From a checkpoint of a small transformer trained on Wikipedia: normalized queries and keys, a variant of Adam for these matrices.
MLP neurons of a small language model. Each row is named by its layer, matrix (down: output weights) and neuron, and shows model dimensions 48-143. Each number is 500 + 50 x the weight over its row's rms, rounded and kept within 0 to 999. Numbers have three digits each. A neuron's up and down rows have the sign that makes its largest values positive.
After each neuron's rows, "fires before" lists the tokens most often just after its 100 highest values on Wikipedia text that the model never trained on.

L8.down212:476607458590486439484450428440442530433490527509557477477443559450342474454525564524529399532540537506494575468546435464490443466515518439486477560437489513424466450488518468486466508539480484554427611479418458484483550481480488553426590469533496531532495493539500522502530478565522443428
fires before: "t", "p", "l", "gh"

L3.down188:482520469533567489448563590466580523446447484525406504556470463464478532468521484412378461488435593474514419431428512589492496573445494498484425466461481569584457432515427461595542416514537526593480406559530492487602614510429504447469494483453479574453379411578435342543515486549550422484
fires before: "\n", ",", " |", " ("

L11.down151:541535462448589576555561466508514497477480541534545546478470562499481531454551483604512478480521473520488604493533518468515420522466516406560459443516486491518496571429551524587515434554370516496482494561454550627541421467520444515466482389439541452598463478522528429553530542455412505427
fires before: "7", "6", "9", "8", "2", "1"

L6.down171:441501504553461481481434413497443522536489469460476483508613552557473514504605510511495563416509432537588512451582569475460569558473441500474569563553502525507546380513535510449493481427385576501458523482428554497546430421503494535474517518486535575443466605513500510491519488590511493485
fires before: "ic", "t", "c", "ce", "es"

L10.down48:506519504540479547425517516465592573485456485609571481590380551505577569497488542417456431542510427534522548471394506548470527499407507390510584445585579509474417497476540548412552484578481408527429531533552508585445589469509444444545508463477411481442499442500488475557558528470479464497
fires before: " 1", " 2", " ", "em", " 3", " 20"

L10.down14:474457499529529485461488393490504492432573469537541532462507479466558522504533494441452580438496442492534451430483484532458513435576416463559522425485576442483401552535465432493486491465515514483537520542464564567446553459414480452320562446553365366520489415538552489484555482386374498563
fires before: "or", "ar", "ate", "ud", "r", "a"

L2.down120:396592462520455375482450412492481556546513582380492529482529542493467523455500474553462465457497532465508489432446450434507471565578486528360496486462501486515553460545598593539547456440469607468556598576478491529493578485486519551553510508413485492535502567513483501537509514523476456470
fires before: "ic", "e", "i", "f", "t", "y"

L2.down48:479471506590475463484614485492490519448461458459514452472429457503428428535529491575568604506468440466530479466522556474391559376580535470484540519522476469548418398575540520558583467545602551567442480572577511486479505373527540541417474449489525524522435571431508497484467422536589444442
fires before: "ra", "y", "n", " |", "ist", "ic"

L11.down379:443426492439475451417515500493539492502537553545542517510482428605552480572469533467477553468464543548636527500447453554635453524596544540511516435453521543505528586467449485442458515549444471459430495521417472465431448474549503466531519477542492528440506522545566457494517535470506560407
fires before: ",", ".", " and", " in", " to", "\n"

L6.down538:453418497478447528471542465469513451500551543474459459486447448484494480512492452473518440477466402524475532435508504370488550397466533423490406521546486470334578531533348478556467515441530462527521405554515467541435518567527564506554462512527485564449484417482513544495464442422555496471
fires before: "a", "l", "c", "al", "i"

L10.down470:580602606472533477413572539483509540413444544572522510468616500482474532549414495386525455449506527583535527507520466482494489458529450493534566532526535586467510544582428434472518449500562528458504538504568488546496523434481547557432437599489517525521495485506542669578541512519456441486
fires before: "\n"

L3.down554:504502495429484414488544469428502553434523435554530543465532553478427530537346445534492554457532502560490516433506447594513505514487452465516540493461424558501503503459554520469617451490437482509443516537570464568537489562399501489495508379458388477518446593428519470585541510547618435446
fires before: "k", "n", "o", "y", "al", "he"

L8.down201:463526502472464536428578480434432511576530429454480466592557459446551469425434479563431477533441541497479513507496539464618505494469502592549402478486575554545443540534486439474411588490447509483534490513459413423510522516589495509485545504501579445461458519611497542553428486524494476489
fires before: "p", "t", "c", "m", "le", "l"

L9.down99:492523478469543569531498513617492481511511491605404551523503481439527467540550418509539498478512516473553542466522468469599588477538519557580501446487505478500519567480505499466489516506560404519582492541472451628415450516447476546571466519527561489569514454477528494527536492488580444521
fires before: "t", "it", "il", "v", "ot", "ch"

L8.down126:518530517469519531560447458504473463485413406413440446515498490392527468561509514433451524575531501514516469463436548440464533565377493595534467490539525505487442552502509532490458486442522506490540504483509481483412570464538447482397443518517469521493536493627580450496467429470479496491
fires before: "n", "g", "m", "ill", "in"

L10.down256:379539554559536492544506462526472504478443460421485504483450422481570550433418524595463468553660474537485481587491476503561496507570588429423600499576549506472468569558567463489473523428557502529511525462534440425499497520578471541566567430409511542476505573528495539464504535505518528473
fires before: "o", "t", "k", "os", "e", "am"

L9.down437:384499587505417479464507475585578566523505415426441472538528479537448588527491433448470349475436440518473506466578450478544432427495484500516490487524503450542513457534521470495558471610474554481538529413516534506559474455484393500573589479480476544573463497459501439562485431443463515516
fires before: "ord", "og", "ort", "res", "l", "O"

L2.down385:570618543429544539500518439447551642481399569466464527381541449504593514553515510465505485472511495545573592509576509518493487493495581415470533540459496492526489481554534556478510587570475419425556493507539499475514492505528497502479396508537563591457635477553489443486476541467569430516
fires before: "-", "\n"

L3.down155:578594468398542454505519550464491575530547490455420529503436543569454523506495624599512417486543592561482464488539552467497425451444431503494502480519463542569475423466407413476443465521429447482459489556521492512538530495501566452548554547510521491546523561506454462503448463598519523484
fires before: "c", "p", "f", "t", "ce", "g"

L10.down567:499576571492543438567499574469493504487464552541514544464517469641489568448501417521501603516498525563478507559585504492519462472457352491596587394498433489602401468479537440513484543455487542566545489533489465571474418557454430462481534462508500486498472563485538526617490474504443559525
fires before: "in", "c", "v", "un", "es", "an"

L8.down361:623407534541455490484523480466551475546483448536489559375524479497517431472485447510513496501589517484611461536564462483566499536505501456502536433446491517471469463576505539464471411532502513496589611536465593545459453568547337490541494475402478509538507566531527453455449452491538510470
fires before: "p", "ct", "it", "u", "ad", "ig"

L6.down93:522538552405554580532461484517553494504513511547466446548482503606423405594543429574477480436484516462478512550515565437498504552401542498444449516470526467540463516550458510421429501466491543461557486485515459561548453490570445554515448519498554506498429603531426470490549497416464516503
fires before: "o", "her", "t", "a", "e"

L2.down570:529454408575542565535511466472518493458569491555499410460588440392581484559505472439447412477518552552497619550520488547575522582454527468483507555529348525469418440478449484510523418502530431487499412480594479419442484455475419521522488537559515502522511470429571468418538518490478506567
fires before: "19", " |", ";", "1", "2", "P"

L11.down449:486488458436488553514510451513554478502463510591426438462463502592469511540534540477429336492550550519408467451499478467463444499487518609403513534487460544429430413449411493451435466553499547510505547487528470520646442485481500470570533481409539443587443507595448510472593499458530433447
fires before: "her", " the", "t", "e", "u", "ion"

L9.down398:527396491526487449533501566507532515484434548492492630437553548498481551521462545493465498497501473373535475520528461537477439613484449487541456565489575510537504493458616455623484508514512437545454497475533570522412463528468530368434508434509549562494534439592411552437515635465451499519
fires before: "p", "il", "b", "g", "u", "{"

L6.down41:471485442511456343481536562513430531509425480471494506470484556541581545520541452665464489474467435580605524430530458512562444488557490494476512534520531425514481552516561546468414459499462448479525560597494430391450510433554520516449571583571489550518526476433533492442482551528512489554
fires before: ",", ".", "\n", " t", " He"

L3.down479:408573467564533371455577475510423555432520470467501480533540483385450513460594485442568464438462545488440511375552492471485522488406473537524395555498566547419571438448554552523444500556605529507559667529434451581484444498525560408508448498490594496522475513505465505407547406465488627498
fires before: "-", "ing", "\n", "ent", "ad"

L2.down456:457583502411475456556488523501523462420453566443558522472410535498486511553492446539516506415558542520535442452563396512541467475562479489505550557587489397465553548561453523397455524515553504580504443470444517517595433481494527553538462469506555504514498572451507461507474503482538477430
fires before: "d", "as", "ab", "y"

L8.down329:443407469463513535594523447509524433537533580519468453526549523448632517590554518465579596523476463458494531467465449474567487529495512493460485429522548511595499489540575551450478563485486464531491600453471374494571413493494532593485512491473514476498521512542511509563503564456530399546
fires before: ",", " the", " he", " a", " S", " "

L10.down499:511507594433570483470565464528545496355458476586463496525500458565544549398486473437549500448527500477624566514525477461523492499496547486588446456476453499461451624501475465524435520525510517457462541589498599533417574442562454536486489426462403556519556398484629540441583546482420421523
fires before: " |", ";", "8", "9"

L9.down53:472564480483522521538584517604500484424437566484466474545517519524475507543442588409463435482492511489455436508579534487552475568469591523538383489483461603642490491491512501449517424520509464391475593486543491456427481604483471394528460496505508458427434473532505519542450545540495463478
fires before: "am", "ch", "le", "x"

L8.down269:503465519573565555556431511464561475481420571465491522505569580483493510503527535473445537510404600450448454504559538542533509622518527497478436429497544402499538544468583513518514496360457454504440517344455484406544550521415572506443517515590460453476432551544413498505516557516484443523
fires before: " the", " he", " S", " C", " R"

L10.down18:376457513458601599607533515531437406470501534509441438551429574555492492616461554526448558509516513556474437390399416510565593506500513484545476419482531497504461511507548467477480554464553507543511452512438486511504515499532455493546521526544457493530455507570443439451518548537374424424
fires before: "ed", "e", "ion", "ic", "og", "es"

L8.down89:555503521528482515523417415633450538413484418536520513505470521538456518443485513516534444473497446487463420490563505541446483466391448487597531569546468593531492418536418542529574478512467505523514481402593561482476429451484485451516524388518547424525563486477503526482518410433434462486
fires before: "ation", "ig", "}", "ed", "oc", "ac"

L3.down319:532422523496503411515515463519483528450444540529503559517465520564474517399477497483517448516488480555524521514517532472509570562507581654521538432482567560482503553446451531409457430418508518530477485520573462631571526529482473418527552439481529494556487464469488442460587508470620434494
fires before: "n", "t", "r", "f", "c", "e"

L10.down99:461440551557518481489475495546495568507450470505481551450527510503513480591516457476530587469471497454473461542506549400524508519496500543450460425483459528443508511547484391554356452512465489472457542585467447488461461499581527421413464544555507459514553587480411478496552448486453558444
fires before: "\n", " The", " He", "o", " A", "er"

L10.down153:443437482515536511570497429485431524443558432458493511558506461540529470584506441563501529461543497476406482438413463380527527439498561553548490544491494361472534455595423481452584460471457454397496495410465409476427498446473450541428548491565461514414452410517518519482474500415524586416
fires before: "ers", "or", "ar", "er", "b"

L9.down163:477578508555479562473532459491549561478514513481551506518432527553575473541449548509451471460499523502454458486614443447498426397519445474549495490589431476487460515487487462438427451556538587569490460460571554548552509495499477490496499511505504542585470584439554466575530512440564430465
fires before: "ord", " |", "ent", "og", "ess"

L9.down492:435531516543533507467541564417564454373489520438524460502436521491411496590435498415445519478489453548514472519480392455476470407559483568484440516529487413572464476458513471491507452538499489467434525563540529452494516483532485479454485488519523449559499533537546368522492524458534457466
fires before: "as", "ad", "ist"

L6.down322:504522586536526588534503411560546485515483438456462455460467578431508515424526382586481459504536531493536437441557424478482504523461585569519442522473424381524523545584530541549429521484536484518474483579478515493547411442383444542503503564518385432475375408460516508572527444461572507496
fires before: "ch", "r", "t", "ar", "ad", "se"

L8.down290:582558435534547465435500457571488570534494475392478425497573459507429514466506531481513425452464496421445508486530452490592502497562498571511502544554499442578528534491470465480465562530540467463392552528464487418539516566452445519479509591612492457479515527541454458516459421479496524426
fires before: "as", "ct", "ction", "v", "ar", "an"

L8.down574:454554480498558563461458426556449502468441546514471556465523627423474451542510521502529503483496432517585537547524462430530485436500592515529558495491499437503491577501445427540434488551437449517538483513501440512518500436464464533420471499549587452526521495459496481460614447548487555494
fires before: "\n"

L10.down167:528536533584584518519567442517457455447512483534399542509519513515503433540392493524455560531529495606513611535520604479512415528535474534564514481490480521493533500520443448566444510503236528547497385549527487481464443545511454439549540522493583510437482425468555427510327509508496466493
fires before: "6", ".", ",", "1", "5", "0"

L2.down439:544422507516491528465528408441398496394470505512442533532517543472506524548435472504500424498526479537533607535563505607520504607408508586390527525525516409504476504451519482486554556568463523410438589536575558499515532542493525536488566438437497477511493458507529545529571531483546485504
fires before: "4", "0", "5", "2", "9", "8"

L8.down307:503507496501447476458508480409540484532465477489415511422449505553522499568440542530492540436493536448586530468439520558540455392516432520545452508482470534510559430512484515470482445596519529580594561507483537568478515583507551481539491468519490595529560518530421547437471536547514457469
fires before: "is", "er", "p", "h", "ec", "ig"

L2.down533:565478423441494524480508546430500507549538440421535415560473468436495486413546498526550459484442526594479533421505480439510565477530550473514519496538573478582467512463470556468443558542438462532558498467482519510443492554587499494532532455512545453626509515553489560570429530498481573489
fires before: "m", "p", "e", "ion", "b"

L11.down441:591502488455447474519410572487555586525456493422506458515490441526520524501523525444458459528510540511528457466537473518436503513485487511497408486486452654465498442516548488430555503473470441524505566518412470526515461440413532607455454467495618537424549529524409471584497519512590464456
fires before: "e", "es", "d", "ed", "ay", "el"

L11.down342:466474481573562468461444443402505442476444523511490519394460517490507493534490526491483479476470532498489453575503438479507509433522488475535500482387556505554423568562469452573555475453479516458422566435531499449390539426466534462511466557510505490545564520438452442494529352612518573485
fires before: "|", " the", "\n", "S"

L2.down170:508502538557529556502520570495518479530514443527549467515477479555540511539512445491483518516494521533488528557494504595575467521511464541512487408522554521569376469506461428504498574547453419432541524575454513555498518515502460437444613479494629485539485512565430467451513475538490454569
fires before: "k", "al", "ated", "ation", "er", "r"

L8.down144:470513400436537548574574433466426573418555518504473374553468433499433470478506516549490517488538547534518474468439552467558538431533489458478505437474459510480395567469549515508453519515489492535515619450466404523469454531421502477495592463493509541418505503509547519542500496461425565480
fires before: "p", "t", "c", "ce", "ist", "am"

L2.down151:485504525502421509468500535496583492552467503399536520412508403512392536556452439475447472496518559448496440492504342476529502503619441586512483456460399469509518493569455465531454485549558564548551510528471543523413566500485555453531454456475547410571584512438490486454550556475509466469
fires before: "n", "a", "ad", "r", " s", "ation"

L11.down554:511473403495450493533502430488512497536451473475480428471553492459522517531494596456381496576419559459517461447456521489490510557532551482577479568602395503435472512475434517462550527508509516577468538615509590489407470409482514465413530530475430452499539498475521529445531521571414464492
fires before: "ing", "is", "an", "ce", "ive"

L9.down572:474461482432549572520369413502477513494412493534489431497423530522515555590493515441543515409453496525519489419435631560489520484453417391494528528481525460549488475402551504471528476543510539540554488536495459426625467465550544548564478486438602454552608493450494557550547470443494442503
fires before: "ed", "ct", "ction", "es", "k", "ation"

L2.down420:560518556511521478461528539539462530485356553491482575472473517411507494450522462475548522452471535435456443555467510402448476475570509496521440504476555561484475483587476439450486507520532492426499513490461431544432534428468558510519616545469518473527536491581570443516534416509523483485
fires before: "t", "art", "end", "os", "r", "ut"

L8.down324:454465467411448575465510571538530426468583505502474456483601577417474507491576536496526587460556469581479532491569655458569540547564423523561531480519483506475475507564523516519537593477535526476579482549425498528464448510529500536510500433437506533540536464493479597528523481445466455532
fires before: "as", "c", "ig", "ed", "ation", "er"

L11.down395:486442556564529526543480444492411590563455553493526407543478494585593573477543427538517514534573503530471421536501453457589550451458533421438503494521505568537482482547496474487505450451526498500467487492495515471503470600605489575564513538506503558550525469513535502474487456548513532455
fires before: "e", "t", "f", "ore"

L8.down208:534490568461491526507605500549548566446585461547418427441519414430582570455486520436443464461522487520552574529519532641536513469451475489482440541479518531457441482410561455505567391524521442481516399463492546503511493527579475482513443436432566588472512517417466454626431579538510492462
fires before: "7", "\n", "-", "6", "8", "u"

L9.down256:487428539430473583571450563550388501554443516513446463520492506491550555495424465543466519488529525523458471414640550418476531469583467422469488562565516504524415440506521502529493478525535508467508487508367577482507445608415442530529458435495586483407532557473535526516454506445543516510
fires before: "ation", "es", "ic", "ed", "er", "ion"

L6.down2:453517534580579450550557406516478545545382506452532489572485497566591509528487557559591434464478479517492537561645476438533514522568571489414466550594569488457491453500461462509518491469488574457458421512430516521485519510538468534516527436415532530504537548530542439489532519427401467475
fires before: "ic", "it", "e", "c", "es"

L2.down207:526457538489560570501448563473485520558460431486467567555493474536469604546520385426537541441499428517490495563403507455488528516520585553483467445560552490586456517458480554541471457555478488440526513509506560490606422512558550515455451563514593516588547478462565448472570529508444566554
fires before: "k", "al", "ated", "ation", "r", "us"

L2.down275:500451473545519578509464461549463468446488410460574460506481492480474559515494532548544627480638477462493418457538426507400490497452467544578514431544486413513529509587605549562535452477377480476497513496456473473420535487520521477514594503500501481520403491564415549542502542492460519496
fires before: "S", ".", "l", "nd", "g", "r"

L6.down526:528547449536451485501514543489516460542495474424432552478513484457497431490437425414573456585488536566566516502538487447535511545560440499512432424462461575494451488548547561514428475490548568490469452462513534545521535447448492576461491532629443549523458552454450477537463496581521497491
fires before: " |", "\n", ";", ",", "."

L11.down409:517507487502552503472515486474476456439597544527471515580449442451492528591444433448504521430432535449545476497490569511524623562577483564481395516460463473542550572517540494552495490422413529467436459509580491589529499530485483597470440445540587581518478459446571533496424562474454528494
fires before: "%", " |", ".", "e", ",", " s"

L8.down308:487385505483484416507468615522586499486478449531500564535524512444529383412433623590535507512529500534516481451500502558510554472489471538494515426578522529504490513496587568529514500476539438466549470441476443525521540546486475497477520542521520532519550477519636542660495484400535454570
fires before: "v", "ies", "b", "as"

L6.down310:469570532466490413531480572461474499445547527491537494448428482527451429481580478443589504570527514492502534583526534407414544433441564441442395501451485542456545536488450506549505500530475479426501440375458471465457432492498483509451411437518474498544466431481496554475363504496583544509
fires before: "ed", "ing", "er", "y", "s"

L10.down361:515436507501552600543504530533529494505481463530386548532455436446506518519553426458550520408546522405533480514547464602496556548517423557465543457468524535502555474559468450431569566511550468571475559440522512563496437581397403514493455560520428547431501434522518422425447457565537478541
fires before: "p", "d", "th", "g", "v", "it"

L10.down230:456539554566572477503482596552500468528517428472530500560522517485570450501548445490505520525566550472503553421538446536465527503497472477464405613518510576471480493517563383545450480428342562468519461457368554501475445531530419476492444504503515595539463508554480486514557474416451408505
fires before: "|", "ion", "e", "ce", "ary"

L11.down140:533450527548525480461454490572514499482510469518527570538548438496560435517534518467605581452494443418508563552509561519491442514555551543381609434531553502661513556504466476561510572471304450545476487464433449511482451560523437532440507489488482473505461455458527467559545502505553645517
fires before: ".", ",", " and", "\n", " of", ";"

L9.down105:583420570456562447518497446449454536462465438490456446485489540586521495493516485491543535473497440442488524490460464563474479588343460513431542531597459515534523489465489482537510524506490513531592451546547450543625496448548502522522531504567545494496476401479439520498530505534442533468
fires before: "a", "an", "es", "or"

L8.down183:533490458468536491502476516569477546503594551521599493477440467562498451418542607553499514527420545463412389478590510468548497451496424467585466479571450486556575574506545396554579569544518485501519457577467438433596427518525504491513545534563572502517410510547475498511520463621435527576
fires before: "v", "o", "an", "a", "ust", "ud"

L3.down63:540554401547561465489611504417446515487488520500434469512579457469564536440463489503582493553485479485415488470433498487446539477455486555519557532491512446458334464548462447552509473574537501524505548473486480450480471576437599474545523465537473507470480456465531535413577429514450493481
fires before: "\n", "-", "The", "P"

L2.down95:453455555548568472566500546515525483454459519468456505430414545497487504464575500534570518466405429451547423420502397531505418511515399508486527451544535478484587480532557513565533513488520463486554516521597513475573551494434469507502512485515446431556635521476481558542457585515577573538
fires before: "b", "p", "ed", "ag", "ot", "am"

L10.down402:501424493542463515497543442528520515511491480479464503483397439457517431545458547486463528482423430502435536428504554558509512510451489532522437415483476590539645429512527464516572548435386582416477567464454501491429437488449467441602423531507456540471455436495444608486486546462611577509
fires before: "am", "ch", "le", "g", "p", "er"

L9.down401:486482473442414510518447560461469475559530511449546573466492475433487521458553500581439447526473482426497468462457406589474496479437458516524461464433464518518568485459504524549476459520480511610569486440569516497445559536483554460449522451471486528522595468443431452421540573453552616381
fires before: "p", "ber", "m", "b", "ag"

L6.down557:450508553501461412484489470523505484430490460430510409424465375505472462518453510507458590543563443489542473599515586467578457473456527447550500481452567415440545424488459427493498434498464508624420410504524516576387492522475534562464538509501438482463476436384470510540452453423593497559
fires before: "ld", "i", "it", "b", "s", "e"

L9.down497:563497568499467496390467475529459513503437380489532378490516560485508550373547454528447477557536573521539445467485486519567461463463479471551536494544453518458461484490496503467533410567538417495532512606477590445434469471436395412426531544451438506418559596441492471563491434540544491502
fires before: "an", "y", "ed", "st", "in", "ing"

L2.down561:528539674499444461466513463526560567544529554476560517456530343530496454482540393515440522495534571450493449531429461449500501466555448469478452491487467367365506495533459514479546516504559485556521447516527538573432540550491500594583501518571535385496497476431482475525469539503498440513
fires before: "l", "b", "ber", "i", "th", "c"

L10.down323:554532597591563497461504427535483456533446484409466454543498537414480565481509515431558455492510476427480549454523432435479565475491536547519465517522516460556584472419489491468474506438417518503598467496603463518644502385500441580477486493548414431530541461499405487548546521532419516578
fires before: "a", "y", "ar", "ce", "es"

L9.down488:463509479576532462440468433532495491418511521411550570481445492592499433582574450558501510614447553553409486518436455475442507456450438551450582482528541450504480469450429561486416436576442534458509483461518494540418511492540506483509536577519519539468485575457610537556518485514522514597
fires before: "ce", "n", " in", "um", "k", "g"

L8.down555:450534440429435543535514460502508421459445535464489462433462459512568496496513473427516380510481446514459571502521472585421616591569553456572532610383498555477509485514502464491460575539500570565520539529523533504557555541465458468471388515458590468408456513537486514590460569491587514478
fires before: "p", "-", "o", "ot", "er", "in"

L8.down4:523534477483466519494533568587530519483464511452371602460496559470567626487576496564416500494447518427491451495573490421494395537514495489504502540529424492483494482502465513486525521430423532475515508524487472496505468518451538643520488535456470497539474587577431514524513492545554463435
fires before: "ive", "ing", "el", "es", "or", "a"

L11.down133:469482545469545369486453492479508522434494564482448598488529533583486584549552497518460622499508496495546492517430504470503499532594462514486537519554486450463530533575482508554532434516607540484555616434662467589437518466474452494522524462458521458466507548444505519495559535509418472601
fires before: "ur", "ow", "i", "y", "ue", "r"

L2.down46:552448430519529475421493494415490488535576461518537419560533497431522528502486508488458409479534551570514606524547489518554507615433504517523490540487470500428405454456494502506503460562529467440453525493532519426454568560494454436425469506550539531507575579505540512517512479557484491567
fires before: "19", "2", "1", "P", "9", "8"

L9.down17:488489548554492515469536560518540508558420418420538575513457443439597485500430547437466457361601501486547587516543449532448485507451501521460480393472425416491565471543489468498552565482426442527400577411441493519452439506471525482461570491511484409580511522505549577422386519563527493498
fires before: "nd", "ch", "ed", "ain", "g", "id"

L2.down508:558662411616604563574472557491539441525514487627449457510466383532484469497512458424451427441459555461547539453470531471577511539464460497528450557494487480454426553482453425537539538476576494500543466464593477548493576548456459535508514519579542511535399543519488462477494445485608512551
fires before: "\n", ",", ";", "."

L2.down411:480419491477477454455567494547466508515649507522528429455503554501546578438334530484525583523502434568497537445542524517468495473451552417511405498576524570504550487502499433549467498540483481528511473475511466444492384525439554480552514542426451489479486559546407484549542569569422608588
fires before: "|", "\n", "|---|---", "er", "ers", "|---"

L6.down463:536487513480457543379455471518509554478501551502525435516515520468387505564510359475585472498451455518442468563522484463487549482479458519480483482435481544593501498566499461462502481490480472473574582450405512598417561549561437497474491501518381551486438574472408434531532552521579565558
fires before: "n", "S", "a", "p", "m", "le"

L6.down469:501425493410553610469475557445500501469470446570519567624591510441561467496606501404507521511482569525526436498480633474541566481495527575411472406468503465568397560580580508553379496526518588493503490430485443503428505576554454550457525523400533417466475613596576490506468529483607442429
fires before: "n", "ch", "al", "in", "ing"

L9.down23:535461476550446513486508455596512474496525530456518498568498474521488583577501499424492556502484476543457489478512604482494457442348533541502538537537497459541497489478478520472462386544428484450583488416477428448506509525549556506485541515426538472565472508455548523415516504485434541509
fires before: "k", "g", "x", "f"

L2.down160:486586504459519470507455561400501570531490483476405559508416612483396472366476503487494477522476515504509558525517476455543424462428476524462451512526440579560455518487535479464418547520449460449415424582537493541492533482529493412536482507483446381614518492607449591490454510593541559510
fires before: "c", "g", "t", "m", "ce", "p"

L8.down436:480493502473490516544469429418484473541395515429558513516497429487529432419476495525469438561575453484524432516473486434474516579485512521497457522465564459484431614499529520474459496412613539525496481445568502577516527595523478453439460436466481471511533544527452518491535442415578483460
fires before: "o", "e", "en", "ame", "ra", "r"

L9.down329:523507431547480469534452509571523575444538388496583491499523469566514470445528562425474446535481399452483460495554442430464450505566456483509551465518481589476485509580520401480508488495498491489520487460371530510484487495395467539527503481508517495550511473543504463494469394518447416456
fires before: "t", "u", "h", "ort", "v", "n"

L6.down208:497421537546486475523452515482418463616556407550456457392479565462555463419434408426494526457470515469433470371586569454530461355422536492467527482512427579574513485501483478436416546458455613436526464368440482440543405492480545505425516451509463580543488432526456559598522395470528527561
fires before: "b", "at", "er", "e", "ct", "ce"

L8.down446:526421396446554502466504587526571454540469492447483568488511555479491480468503496519530446463461482523502531544445550516562470571538453506460525483554504550446513471496448529553384496515448502473504458535511501492464672440443531504528417584570533493476537519528587482497457540438464396473
fires before: "-", "\n", "="

L6.down69:454423464516435536492400440428511459561573470543484479476576537462555499541494531529559558571466514460446451440491479481470478545518405520449526453541542510518558511589560452493473446415496589452440533445469461511501520536548596623510445566410435437545504537576412521523526472499552505584
fires before: " the", ",", " he", " 202", " S"

L9.down242:516450487618533532557444517530484548491423457518511473611486494488517441467498573425541479526444585515429443493490500460448421532543519549419619498459427420489423478486473557513551505602441529433501462499445444462512484579474536538479473468488537505527531556431538519608433455464520417448
fires before: "el", "ut", "v", "t", "ig"

L11.down161:549555516469508534558516459520495584568474460544481439555409427456533456492559493490540501455525516486545446531520491415513520526472542525401472565466528546510435421423564562512475443316420575450506511500477507499449521429506441468562414520505528532466532521504435504394465492518459549509
fires before: "ic", "it", "es", "d", "e", "t"